From a checkpoint of a small transformer trained on Wikipedia.
Size: 11 layers, 4 heads of 64 (1 for keys and values), MLP 1536 GELU, vocabulary 573.
MLP neurons of a small language model. Each row is named by its layer, matrix (up: input weights; down: output weights) and neuron, and shows model dimensions 48-175. Each number is 128 + 32 x the weight over its row's rms, rounded and kept within 0 to 255.
After each neuron's rows, "fires after" lists the tokens most often just before its 100 highest values on Wikipedia text that the model never trained on; "fires before" lists the tokens most often just after its 100 highest values on Wikipedia text that the model never trained on. A number after a token or word is its count.

L2.up618 [153 132 151 151  68 231 111 180  89  89  84 123 153  71 123 166 120 129 136 112 144  95 113  91 114 143 140 117 186 127 112 133 118 136 122 143 154 160 111 167  95 118 131 176 136 148  74 118 138 154 170 119 168 120 109 146 165 145 132 142 100 121 110 185 154 134 134 176  54 167  85 167 124 141 163 100 120  34 117 104 131 116 182 103 108 131 131 135 180 127 109 128 137 154 112 122 137 131 137 151 139 141 138 183 183  74 157 181 129  96 154 135 165  84 179  91 129  65 133 109 144 117  64  85 112 101 133 153]
L2.down618 [105 108  73 119 146 128 172  91 147  94 165 170  99 178  60 138 131 120 124 108 122 136 166 127 156 117 121 115  75 108 142 119  71 127 161  95 109  94 154 102 208  85 156  57 115 141 125  89 110 127  79 106 118 160 112 142  83 156 100  78 125 112 155  61 132  82  99  95 172 135 139  97  94 148  82 149 155 156 163 145 198 204 139 168 177 164 143 111 131 144 169 110 125 111 166 120  93  88  99 115  62 135 130  85  90 161 137  87 119 159 102 124 103  84  97 138 164 151 110 146 153 126 201 136 109 110 118 134]
fires after: " S" 48, " O" 7, "er" 5, " " 5
fires before: "o" 26, "ro" 13, "er" 6, "an" 5, "ant" 5, "\n" 5

L6.up639 [ 94 148 178 127 116 111  93  93 144 116 149 153 149 155  98 199 158 131 160 103 109  99 115 130 107  96  92 142 113 113 160 134 100 133 106 179 167 139 115 172 109 127 145 121 133  79 120 152 141 114 116 119 107 145  64 120 166 146 167  69 157 162 147 140 159  94 114 112  80 105  50 184 128 105  93 134 117 141 155  79 155 165 146 145 172 112 170 110 107  95 139 205 127 139  68 117 101 171 122 117  89 120 141 103 160 126 151 121 111 124 114 227  96  67 153 168 133 131 103  92 103 149 104 158  95 108 109 173]
L6.down639 [125 121 116 117 152  78  97 151  93  96 124 127  77 165  83 185 118 129 132  62 106 112 129  95 160 162 193 146  97 124 182 121 152 144 173 169  86 139 108  94 169 135 108 177 141 120 152 218 105 198 169 105  85 123 169  50  85 152 164 134 165 101 150 180 107 175 127  92 149 142 177 186 122 121 176  42  84  85 109  94  84 118 132 136 134 154 162 143  86 161 164 145 113 105  76 107  99 154 106  58 110 112 130 123 156 170 110 102 106 111 143 109 112 169 119  83  96 134 155 130 159 173 154 164 151 170 152 109]
fires after: " s" 27, "d" 20, "t" 8, " S" 8, "c" 8, "l" 6
fires before: "ct" 19, "ice" 11, "ed" 10, "ing" 6, "ic" 5, "s" 5

L7.up833 [152 156 176 134 126  83 109 118 144 106  54 132 114 122 153 111 177 149 124 121 160 115 102 144 110 100 199 123  77 120 124 127 102 157 178 159 129 130 170 101 189 146 145 145 186  30 177 169 137 105 136 161  77  71  63 170 137 124 110  63 142 197 147 139 138 110 110  81 107 109 148 146 148  43 160 178 128  92 142  97 154 139  95 113 190  85 107 160 139  97 163 134 169  96 143 101 144 116 132  97 151  96 166 145 121 186 185 156  89 151 168  99 140 130 141 152 128 137 144 127 145  95 107 103 172 101  96 109]
L7.down833 [173 128  87 148 104 134  69 104 154 161 169 117 120 167 130  89  75  60 119  78 122 180 128 147 141 111 226 144 106 113 168 188  91 202 162 130 117  71 172 174 115 154 173 165 139 109 146  99 166 109 105  59  92 102  96 127 134 136 146 163 133 144  95 120  77 108 140  73 131 132  86 150 130 156 136 172 157 111 130  95 121 142 176  95  96 202 165 162 158 132  84  80 112 134 140 108  85 157 140 106 106  97 130 175  69 167 122  78 140 166  95 191 126  94 139 105 105  83 140 187 174 144 119 106 125 104 110 195]
fires after: "an" 22, "l" 7, "c" 6, "on" 5, "er" 5, "en" 5
fires before: "ed" 21, "ing" 16, "em" 8, "ation" 5, "en" 4, "er" 4

L6.up270 [ 92 163 116 138 110 100 158  96 124 135 167 103 127 168 166 125 150 136 170 156 168 105 171 128 135  76  91 141 150 102 112 163 108 158 151 168 138 103 148 174 145 135  89  83  65 112 160 120  80 108 114  94 141 190  84 135 114  99 113 120  98 105 126 107 114 140 135  85 163 137 126  82  78 139 128  89 146 119 115 136 164 160 128  96 112 133 121 164 119 114 138 142 139 152 167 161  75 116  87 114 121 112 167 110 111 143 120 142 118 134 140 131 155 137 106 152 153 116 198 120  85 119 147 177  94 118 156 137]
L6.down270 [170 139 106  96 186  91 155 157 163 145 169 135 161 175 119  56 104 143 155 136   7  68 123 145 156 105  93 130  96 133 131 191 114 150 130 151 123 107 110 133 129 149 143 118 119 139 149 135 114 134 153 117  90 187  15 182  80  90 135 132 162 140 161 130 132 126  97 104  99 139 150  79 177 125 140 119 110 124 183 184 161 143 139  96 135 113 159 124 133 136  90 146 141 132 109 170 125 137  88   7 148 127 142  91 185 190 154 132 101 123 105 124 154 158 168 105 135 187 164 127 139 109 115 165 125 126 145 130]
fires after: "\n" 97
fires before: "==" 25, "I" 10, "A" 8, "The" 7, "===" 6, "S" 4

L2.up212 [106 194  53  87 116 113 114 146 104 109 194 162  89 159 129 103 156 152 115 126 118 152 153 113 137 158 126 143 143 172 115  75 103 133  92 149 124 148 130  79 189 162  49 145 164 187 113  98 136 103 145  74 112 160 155 129 170 125 141 100 114 119 142 139  99 132 111  94 134 170  53  63 118 200 177 134 143 127 113  90 162  77  56 120 131 196 137 191 119 132 118 118 139 157 121 110 147 141 138  81 110 128 101 136 133 159 172 130 149  98 173 113  74 127 208 153 180 147 113  75 159 135 148 109 133  68 105  89]
L2.down212 [109 109 133 145  84 176 102 105 120 174  68  85 143  82 180 147 139 120 149  78 118 108 195  77 171 151 140 194 137 115 123 107 140 138 147 108 140  95 126  86 154 138 142 101 116 192 213 109 100 119 108 133 104 185 135 111 126 157 117 101 172  56 106 151 141 101 146 189 120 170 139  64 133  96 141 148 164 155 180 133 110 129 104  88 122  53 146 176 117 164 129 137  76 135 131 160  99  87 131 101  81  97 144 138 126 163 114 168  85 135 164 107 170 179  95 138 122 133 165 136 146 179 127  92 159 124 143 103]
fires after: " 201" 17, "o" 14, " 202" 9, " 199" 8, "et" 8
fires before: "," 18, "n" 14, "." 9, "–" 6, "s" 6, "od" 4

L2.up488 [153 172 127 154 183  93 101 128  91 121  98 112 182 209 134 133 111  96 168  80  83 115  96 209 115  72 180 174 126 105 127 132  91 100 155 113 111 128 156 126 105 124 136 137 153  92 128 132 115 126  82  83 146 101  73 132 152 119  88 140  99 123 128 103 112 151 151 156 170  88 104 142 145  90 179 143 105 141 135 150 170 135 139 133 162 144 119 125 172 120  64 157 162 186 189  53 109 123 170  84 129 110 129 138 140 155 148 130 113 115 121 174  89 148  87 173 151 138 143  88  81  32 115  89 102 119 119 159]
L2.down488 [122  91 102 165 128 174  87 124 110 139 124 125 147 138 130 142  84  99 109 116 202 154 123 142 162 144 121 140  73 170 111 153 186 127  77 171 116 143 150  88 134 157 108 166  46 111 161 127 121 134 172 105 123 128  96  14 167 124  81 136 156  68 160 166 136 154 138 102 116  81 108  99 100 209 118 185 120 144  85 150 141 117 162  93 120 108 131  90 133 164 111 122 165 165 137 161  96 165 145 129 113 147  98 200 130  58  94 100 157 104 178  91 110 130 102 157 189  77 141 132 188  97 174  74  90 100  99 137]
fires after: " " 24, "s" 12, "om" 12, " Th" 11, "y" 4
fires before: "\n" 58, "as" 7, "ation" 6, "==" 4

L2.up180 [ 98 171 118 164 110 146 164 123 147 156 143 149 150 155 114 129 175  99 135 152 165  88 216 131  74 152 148 178 123  64 126  87  54  92 114 113 174 115 145 129 142 115 121 110 174 157 138 123 108 114 163 149 122 115 131 132 131 152 136  90 130 149 127 123  72 208 133 146 154 114  73 130 111 153 189  86  78  84 131 132 214 126 127 162  96 115 103  91 117 160 177 124  91 152  92 134 161 103 167 146  62 125 192 143 150 155 123 136 164  87  96 126  99 133 138 125 141 137 133 161 134  62  95 135 132 145  85 141]
L2.down180 [159 130 106 105 130 136 125  81 196 135 101 144 124  98 132 129 105 113 169 119 110 118  47 145 128 138 143 137 147 171 101 128  82 114  71 216 114 105 110  88 112  90  81 125 109 184 119 109 139 142 101 112 161 167 139 201 106 127 192 160 101  78  88 124 158 109 145 100 212 123  77 130 148 106  97 113 142 130 109 113  95  67 122  89  96 128 101 148 159 124 118 153 129 144 104 119 155  87 149 148 182 148 227 131 128 123  96  95 129 105 158  78  84 142 157 111 124 128  81 157 111 121  99 110 192  99 118 178]
fires after: "6" 15, " 199" 15, " 201" 12, "4" 11, "2" 8
fires before: "," 35, "." 28, " and" 6, "s" 5, " in" 4

L2.up660 [141  83 131 150 167 126 141 185 162 122 168 111 102 136 134 126 149 131 125 117 137 132 138 104  90 129 148 108 115 152 137 123 133  90 143 140 116 119 154 137 188 121 129  89 133 105 111 106 142 167 101 113 134 141  87 140 180 119 136 181 137 114  80  70 162 130 135 158 126 173  87  78 169 147 125 137  93  83 113 135 130 173 152 150 107 221 141 171 147  74 156 160 128 181  94 147  91 133  77 172 180 159 156 177 114  91 101 197 157 115 110 142 102 130  88 133  90  88  54 111 109 153 104 118 112 151  92 124]
L2.down660 [115 187 173 191 111 151 119 188 137  98 136 149 158 161  98 148 126 120 108 125 108 108 162 100  90  95 138 118  96 144  89 133  99 146  79 120  63  40 107 171  95 181  98 144 103 166 153 103 202  83 113 114 118 119 136 128 116 130 119 144 110 106 123 122 125 130 142  91 155 121 158  92  83 195 105 204 190 100 128 127 156 158 109  98 134 137 165  84  95 160 110 164 230 102 107 123 119  94 136 139 162 145 102  84  78  95 126  63  91 116 187  98  78 103 163  99  67 165 123 162 137 136 130 115 108 119 130 131]
fires after: " S" 44, "|---|---" 16, " Ar" 15, "\n" 15
fires before: "o" 22, "|---|---" 21, "ro" 13, "|---" 5, "|" 5

L6.up1210 [ 72 175 121 133  86 140 142 100 100 118 160  70 102 101 101 149 143 114 162  67  33 107 111 114 126 154  97  87 126 152 122 133 144 125 171 145 146 145 127 111 124 150 143 117 136 156 127 139 134  95 154 140 131 123 130  95 145 134 168 183 168 135 155 108 150 189  64 117 184 161 165 142  91 144 140 152 178  75 153 117 120  82 112 135 131 185 132  82  55 124 102 174 143 109 128 149  89 201 144 123 102 145  85 169 126 145 181 177 171 147 130 175 147 109  94 154 123 150 142 100 129 181 186 154 158 105 101 117]
L6.down1210 [153 205 108 117 137  77  81 131 147 120  84 153  78 132  96 132 125 149 118 115 172  96 144 113 115 178 102 168 112 118  82 164  78 104 168 186 170  96 120 129  68 161 126 100 115 154 164  80 150 202  62 129 133  92 143 109  80 118 115  94 156 126 122  88 135 126 126  92 176 133 110 143 173 138  94  90 131  79 149 117 119 132 252  73 141  81 118 120 131 169 160  97 164 162 116  96  55  39 123 113 155 138 120 105 140 135 159 104  99 171 162 113 128  89 102 148 130 156 116 153  92 114 116 135  93 104 151 134]
fires after: "t" 15, "el" 13, "o" 7, "qu" 5, "on" 5, "r" 5
fires before: "ed" 28, "ment" 19, "p" 7, "s" 5, "ing" 4, "i" 4

L2.up1169 [188  98  81 168 151 151  49 164 131 146  86 128 195 137  77 146 140 148 162  99 125 115 173 198 121 123 120  87 111 109 159 121 152  43  92 111 129 165  80 135 131  79 132 114 140 137  64 112 182 112 113 137 120 128 148 141 125  90 110  73 147 123 175 118  97 159 155  80 119 154 155  60  92 146 184 111 117 152 120 176 142  97 158 142 170  73 129  96  58 127 156 155 173 111  93 118  99 132 128 136  86 173 112 131 144  94 102 102 147 156 118  56 104 216 152 143 146 145 141 141  91  84  68 141  93 102 150 140]
L2.down1169 [ 69 172 157 101 169  73 154 191 114 104 106  85  67 157 134 117 141 128  61 115 132 153  93  93 163 125 148 116 114 149 139 139  71 132 148 160 100  87 152 157 161  92  75  88 121 175 179 157 180  90 162 180 154 164 120 108  98 155 135 143  75 108  70 127 196 102  75 143 184 120 128 124 113  88 116 108 154 111 134 115 124 184 117 162 180  85  90 174 196 115  89 112 114 151 170 116 195  63 176 115 105 190 144 161 110 110 173 145 152 118 117 132 106  83 158 142 167 150  84 187 104 111 129 126 185 112 166 171]
fires after: " 201" 27, " g" 9, "6" 8, " 202" 8
fires before: "." 27, "," 23, "p" 5, " and" 4, "al" 4, "ion" 4

L7.up544 [112 115 154 132 177 128 180 196 135 138 204  96 152 177 104 136 130 141 142 125 134 151 166 144 116 101  66  97  99 133 156 165 114 143 132 144 160 134 140 131 143 112  82  97  78 113 209 107  68 115 114 113 141 176 118 157 104 134 133 117  63 178 127 147 152 106 135 133 155 146 178 153 125 129 112 115  93 113 131 151 140 111 135  96 143 121 102 148 122 163 117 123  97 167 130 186  78 138 128  42 106 154 185 111 117 141 138 184 106 114  62  97 138 115 172 107 136 162 166 128 126 137 127 199  75 110 129 150]
L7.down544 [124 178 106 159 148  77 133 166 138 180 138 151 114 179 109  90 155 132 142 160 107 136 114 109 132 133  97 116 117 170 152 169 139 137  75 130  96 108 107  99 172 133 131  92 105 128 138 127 151  85 162 128 128 158   0 215 131 109 206 165  98 171 120 140 139 139 100 145 146 127 149 170 109 219 131 112 155  98 199 146 138 118  99  76 133 162  99 123  96 192  84 101 115  96 131 157  85 156 167  93 112 118 132 141 207 139 152 131  75 132 112 154 150 145 130 104 147 151 159 218 115 163 105 144 135  86 176 159]
fires after: "\n" 100
fires before: "==" 29, "I" 10, "===" 9, "The" 9, "A" 8

L7.up542 [108 203 143 109  97 157 161 128  94  89 121 104 115  95 190 137 145 143 106 119 188 143 110 161 100  76 109 152 146 120 147 100 136 124 121 168 103 130 127 132 153  88 211 122 126 106 160 106 140 148  31 136 141 147 178 115 152  58 143 137 166 125 116 174 142 114 161 149 142  92 152 122 153 127 155 135 119  92  79 138  76 113 136 100 172  78 162 148 161 151 127 108 152 123 102  39  68  90  69 114 127 168 163 113 216 116 132 147 183  84 135 123 134 182 175 128  90 158 180 116 108 203 100 129 122 110  64 156]
L7.down542 [180 114  92 130 150  50 109 131 156 169 162  87 101 135 143 101 104 115 132 162  58 152 109 110 148  84 181 112 140  93 148 149 163  89  94 170 125 124 117  58 117 129  97 157  66 129 126 137 170 153 152  35 137 146 109 152 101 123 123 155 226 150 109  66 107 139  98 194 104 129  98 142 130 159 200 117 177 154 184 147 166 147 133 119  95 134 114  95 139 157  88 138  94 111 152 122 135 126 145 196 168 154  76 165  73 146  86  90  90 153  62 134 137 166 189 179 121  57 134  67  95 107 145 114  97 121 144 155]
fires after: "es" 20, "res" 15, " m" 10, "o" 9, " t" 8, "e" 7
fires before: "ent" 21, "t" 18, "p" 9, "ri" 8

L8.up589 [ 95 171 116 163 116 147 114  92 111 165 167 103 137  98 124 129 126 122 129 142 124 130 115 144 131 122 102 146 128 121 125  90 104  56 138 185 157 124 163 141 166 107  86 137 100 106 115 112 114  60  81 159  70 100 136  92 136 124 198 145  62 113 168  87 108 187 130 120  97 132 129  95 169 111 118 158 136 142 104 108 139  49  75 148 115 138 100  98 138 103 175 186  97 158 131 113 153 163  67 164  89 106 117  96 124  93 132  92  87 134 187 124 185 133  63  68 136 189 156 129 103 152 117 145 155 131 134  77]
L8.down589 [ 86 111 103 120 143  89 118 173 138  90 156 136 135  39 125 120 130 162 134 146 156 117 171 141 106 110 147 137 145 169 131 128 136 101 148 121 143 154 122 127 172 102 171 125 171 161 172 103 124 113 103 115 125 183 163 115 150  74 180 138 151 109 113 182 140 101 100 156  71 136 146 123 128  88 133 115 126 169 127 165 110 180 113 115 165 120 133 152  90 170 214 111 198 122 151 136  79  93 136 125 138 141  85 120 137 136  85  61 188 108 120  69 123  81 155 118 167 160  35 115 151 142 118 143  94 168 119  97]
fires after: " |" 64, "e" 7, " " 4
fires before: " |" 56, "ion" 5, "|" 4

L2.up353 [216 151 191  92 161 117  90 181  80 112 130  80 121  86 135  98 144 129  91 121 188 157 170 102  70 126 148 148 122  82 111 140 125 123 137 108 150 159 100 126  88 111 125 137 105 113 107 179 149 128 157 134 101 141 197 175 138 115  49  96 122 127 113 119 137 169 131 193 149 100 116 145  67  99 138 138 142 129 120 137  58 145 183 104  92  93  93 113 170 128 142 140 170 123 136  90 150 180  90 142  96 176 157  91 104 140  59  86 163 126 156 150 123 130  66 137  81 136 126 141  62 139 130 182 124 145 110 120]
L2.down353 [133 130 115 116 165 128 189 115 127 115 187  83 156  86 104 168 135  50 145 113 159 127 125  61 171 116 144 105 116 103 115 162 170  99 141 147 159 130 116 153 178 185 148 118 161 152  94 111 130 105 110 112 151 131 146 211 154 156 165 135 125 167 173 136 140  62 133 123  83 161 111 134 125 125 107 135 129  97 110  95 140  91 194 127 115 101 120 137 132 147 141 131 143 139 144 170  93 112 133 117  86 186 116 138 125 131  91 105 116 105 129 133  86 105 132 148 176 143 117  81 121 120  99 103  93 193 146 127]
fires after: " t" 38, "re" 16, " C" 14, " con" 12, " c" 8, "T" 4
fires before: "am" 25, "ub" 12, "le" 11, "in" 6, "ive" 5, "l" 5

L7.up269 [142  86 155 142 121 129 108 117 154 114  77 139 150 166 108 107 186 165  95 140 105  87 185 109 107 199 142  65 183 110 112 125  78 138 137  34 128  80 104 132 134 123  72 139  87 154  78 153 103 138 153 124  76 204 149 101 181  98 127 150 129 187 141 108 125 157 132 105 151 140 118  94 151 120 184 129  91 171 166 145 172 156 138  96  90 129 158  94 126 119 119 139 135 102 167 132 154 150 149  97 102 225 154 161  90 121  98 165  71 136 164 133 132 135 157 151 124  94 152 124 147 111 139 126 136 128 108 140]
L7.down269 [141 171 128 130 126 137 114  82 110 151  92 133 149 140 130 142 118 139 122 103 145 109  96 140 152 105  97 127 118 127 120 157 142 133 106 182  85 118  77 134 140 104 136 134  87 142 122  96 105 136 140 145 126 123  75 138  72 167 186 126 108  97 107 111  96 139 146  95  73 151 106 152 129 118  80  76 199  80 129  91 125 149 100 142 184 158 205 159 118  60 134 121 107 134 119 183 188 119 132 127 159  98  73  77 146  85 152  80 117 127 118  90 112 113 173 139 157 176 167 100 123 145 101 109 150 124 122 177]
fires after: " " 47, "s" 5, "ers" 4, "es" 4
fires before: "\n" 59

L7.up160 [131 101  99  98 127 158 139 118  85 167 161 102  99 150 125 160 146  90 122 114 142  88  84 158 110  96 126 172 117  95 153 146 163 187 180  86 128 112 116 127 136  89 151  83 134 153 168 179  92 126 113 150 139 135 100 137 160 119 151 177 100 141 101 213 134 149 135  94 132 111  89 132 150  77 198 184  77 170 106 165 115 120 103 115 121  94 109 120 106 169 143 142  91 128 132 139  69 147 138 123 119 184  74 124 132 156  94  96 122 139 173 107  73 117 156  75  96 166 128 106 100  91 138 169  96 107  74 137]
L7.down160 [112 124 154 143 133 134 167 151 155 147 115 120 109  82  89 174 154 139 162 145 129 129 193 128 127 157  93  92 111 157 129 145 176  81 153  97 102 175 169 143  97 118  69  85 192  57 139 113 139 109  91  78 185 123  98 213  98  85 164 162 125  80  95 157 200 121  55 103  96  96 122 150 149 161 141  99 137 112 134 190 105 128 153 112 110 183  89  99 140 116 135 102 146 121 163 156 111 166 117 118 101 113 123 117 133  98 117 159 101  91 113  84 130 145  90 184 151 154 160 231  40 137 157  39 191 159 171  73]
fires after: "\n" 86, " the" 4
fires before: "==" 25, "The" 12, "I" 10, "===" 7, "A" 7

L2.up118 [112 130 103 159 184 131  83 148 150 132 111 134  99 141 102 160 167 134 141 109 199 141 151 115 144 121 201 101 104 134  69 118 183 128 143 118 143 227 137 105 138 123 136 109 125 171 157 134  83 146 122 131 144  82 124  91 161 127 102 180 176 150 145 103  38 131 131 130 174 185  79 113 102 132 140 128 122 142 107 128  75 124 137 161  37 151 211 128 182 120  85 113 151  99 113 146 156 110 167  80  84 179  62 102 118 114 142 126 133 116  77 115 168 124 143 130  59  77 126 103 192 101 128 159 165 121 147 136]
L2.down118 [130 158 141 148  94 102  88  80 126 131 143  86 119 168 114 120 108 161 128 184  95 109 115 157 215 129 162 123 114  73 164 145 130 166 165 108 107 131 155 174 107 154  88 134 120 153 189 118 181 159 121 127  73  93 160 113 163 126 140 154 154 124 161 111 124 178 167 114 171 145  91 140 148 100 149  91 105  78 134 138 133  96 134 124  58 119 150 148 105 156 194  96 134  91 133 118 126 149 148 101 218 108  88 157  86 129 149  71 123 151 118 143 138 110 141 104  78 121 122 175 212 108 159 130 104 126  87 121]
fires after: " C" 39, "r" 30, "|---|---" 15, "C" 8, "\n" 4
fires before: "r" 15, "p" 14, "|---|---" 13, "m" 11, " 1" 10, " 19" 6

L6.up39 [139 121 113 152 119  78 101  86 159 116 137 155 119 206  90 119 154 121 133 119 133 110 153 100 121  87  93 138 117 186 219 125  65 118 100 134 137 111 168 177 160 104 121 136 129 126 150 158 103 204  57 149 164 136 147 110 130 110 150 123 131 145 133 103 115 165 112 124 120 122  89 113  58 121 124  96 110 113 160 156  59 114 134 136 116  95 162 158 101  91 131 126 134 106 118  96 142 113 136  79 121  93 141  70 185 132 121  87 113  97  91 178 136 153  97  83 125  90 103 121 151 126 122  98 100 178 145 118]
L6.down39 [138  93 172  81  84 139 148 111 163 173 131 180 155  26 159 134 132 101  79  92 128 100  71 140 134 162  70 162 123 179  93 146 120 136  95 127  97  94 166 161 120  91 124  71 121 122  91 144 105 146 113  77 110 101 143 115  74 108 120 121 165 150 144 107 133 107 141 138 115 183  91 115 161  83 135 106 160 116 122 132 165  84 133 160 137 143 146 118 194 135  98 145 163 153  77 211 104 173  99 103 178  60 197 152 100 144  60 153 176 114 118 152 141 138 143  91 149 145 135  86 108 127 132 119 135 140 174 111]
fires after: "an" 33, "d" 16, "ab" 6, "t" 4, " D" 4, "s" 4
fires before: "ary" 34, "ard" 7, "an" 6, ":" 6

L2.up1505 [161 108 160  94 124 145 167 161 116 123 198 128 138 127 162 103 136 160 137 125 172 114 123 158  79 106 122 149  97 107  92 109 163 146 153 100 172 149 134 133 149 163 184 148 135  96 101 169 124  77 122  81 141 105  84 160 141 144 176  95 129 191 139 110 186 111 136 164  67 172 155 126  63  85  59 126  88  79 115  64 170 103  71  98 162 150 125 123 101 115 133 102 162 107 158 105 131 157  90 171  67  87 124 103 123 127 195 145 153 107  71 131 212 165 149 135 139  64 134 151 175 127 118 161 167 117 121 102]
L2.down1505 [168 110 139  88 145 107 140  65 169 122 116 178 146 144 109 115 146 149 114 125  89 159 169 135 186  81 138  94 159 148 177 126 164 213 112 127 185 149 141 180  68 114 111 167 159 128 131 141 168 128 125 125  98 162 133  56 140  92  94 198 159 183  74 138 149 138 120  89 104 144  98 112  64 138 136 115 190 139 114 185 147 166 130 124 122 102 117 127 153 163  83 129 123 152  62 107 143 130 134 118 128 168 141 125 108 149  88 170 126 140 134 153 145 133  90  99 128 135 112  99 172 150 108  98 134  65 134 148]
fires after: " g" 27, "om" 22, " m" 17, "re" 7, "op" 5, " K" 5
fires before: "'s" 17, "er" 14, "h" 6, "an" 5, "om" 4, "et" 4

L7.up1030 [ 95 184 109  94 200 117 152 169 116 157 184 150 150 103 136 143 136 124  74 131 162 116 118 136 141  94 111 176 128  92 112 154 130 169 162 131 101 119  91 177 120 119 116  72 125 112 117 110  69  91 116 103 126  96 179 167 117 130 149  66 199 127 125 180 133 110 171  47 156 142 136 164 104 139 120 147 105 154 116 102 142 146 152  90 116  92 165 102  97 159 138 104 201 110 119 154 142 164  79 101 130 196 188 162 132 125 125 126 107 149 150  76 108 127 106 122 101 122 144 152  68 141 112 141  91 118  91 104]
L7.down1030 [191 116 139 121 112 174 185 113 167 126 101 138 149 122  70 101 111 153 189 169  98  93 122 126 130 123  93 120 121 135 125 173  93 101 109 113 137 123 130  60 122 136 134 117 102  96 189 136 150 135 143 161 114 173  48 235 132 124 145 132 119 131  50 148  99  91 134 153  90 146 119 164 125 127 141 148 157  94 181 136 164 113 159 114  86 132 103 144 158 117  51 151 113  99 124 118  81 136 145 129 137 255 123 159  91 147 152 150 154 131 134 149 175 155 154 126 144 143 153 169 118 166 133 148 125 177 137 102]
fires after: "\n" 100
fires before: "==" 30, "I" 12, "The" 9, "A" 9, "===" 8, "P" 4

L7.up1228 [206 214  50 111  62 109 141 145 104  94 142 152 168  95 113 160  84 134 150 132 180 125 148 119 163 141 111  77 107 119 116 112 175 156 177  86 201 201 164 108 130 114  95 113  66 182 139 123  68 141  92  69 132 108 144 171  87 175  59 181 109 162 169  78 133 102 105 134 134 148 164  92 148 144 149 138 129 141  79 178  63  73 100  54 143 137 124 174  89 107 110 153 130 160 111 166 111  91 147 136 222 131 150  87 150  76 129  89 150 159 141 131 137  65 148 125 124  95 163  99  99 104 122 131 120 133  65  81]
L7.down1228 [ 91 126 117  83  93  61 162 136 124 155 135 140 105 124 165 157 156 152  89 178 109  63  74 127 129 163 146  90 104 109 180 113  92 111 137 146  69 117 108 123 162 107 173 120  59  98 160 114 148 145  99 175  91 161 157 183 150 161  90 194  89 146  95 130 122 149 189 128 116 159 155 186  76 109 151 151 135 152 115 119 131 120 107 135 150 100 110 135  98 176 181 140  82 114  99 109 129 136 136 167 134 116 108 155 141 171  52 147 130 175  98 101 112 133  70  88 152 172  90 134 178 224 110  96 117 132 126 139]
fires after: "e" 21, "j" 13, " J" 11, "b" 10, " Y" 6
fires before: "g" 46, "ge" 15, " h" 4

L2.up1423 [162 151 137 140 140 131 195 182 153 148 103 118 119 131  92 133 138 102 110  53 107  94 181 119  95 119 129 153 108 139 128 213 142 123 154 106 187 113 133 156 109 207 150 115 125 147 140 139 114 116  64  84  79 162 116 155 172 118 118 140  91 114 129 148 143 164 135 142 184 106 116 164 115  91 126 122  69 106 114 166 153 136 144 121  76 170 164 142  75  96 166 146 157 192 118 114  52 128 159  84 147 127 106 200 106 152 151 158 149  67 181 160 118  98 110 145 136 140 113 127 138  60 151 134 109 115 133 150]
L2.down1423 [119 134 114 100 157 129 162 131  64  97 153 144 156  94 125 110 198 156 147 174 143 125 117  93  96 110 138 130 151 173 106  86 108 146 103 124 127 129 121 110 210  78 180 164 116 147 173 116 121 208 164 128 133 138 150 117  99 107 117 103 149  92 113  98  44 103 126  87  96 140 122 104 204 146 187 189 161 102  91 129  60 134  95  96 105 101 126 138 148 124  53 188 178 127 151 194 135 186 155 115 186 108 107  65 109 107  96 115  89 151 108  89 136 128 100 107 119 124 135 149 146 115 140 141 123 155  78 140]
fires after: " " 40, "s" 9, "ts" 4
fires before: "\n" 70

L7.up294 [142 156  95 131 104 129 158 123  75  74 128 147 139  68  81 167 131 126 159  45 136 111 135 132 110  66 141 107 134 100 131 149 133 113 150 113  59 157  95 194 171 117 169 149 130  92 120 136  86 118  58 135 166 165 119 153 124 174 185 110 106 114 162 141 150 121 129 167  58 115 131 149  72 110  97 175  88 145  77 115 182 123 155 167  92  99 111 146 139 153 173 138 180 123  88 190 166 126  75 100 103 128 126 129 126  85 178  58 105 186 148 158 123 153 118  56  96 127 115  79 118 137 133 167 131 146  97 178]
L7.down294 [ 95 123  92 121 142  80 121 122 159 113 123 101 112 129 154 126  54 122 150 151 117 107 141 130 125 127 114 120 109 163 123 119 110 111 119 132 149 127 137 141 146 142 188 150  87 139 133  65 135 111 153 111 137 124 114 202 193  93 166 113 115 155  98 126 110 118 143  89 153 116 154 115 112 160  22 141  25 136 130 143 101 184 133 141 143 193 124 107  99  70 101 144  94  98 126 104 146 132  92 167  78 169 128 107 135 165 137 111  92  84 120 113 166 157 156 131 140 187 152  98  77 155 132 141 137 180 149 149]
fires after: " |" 25, " " 21, "|" 6
fires before: " |" 32, "%" 6, " C" 4, " P" 4, " L" 4, "est" 4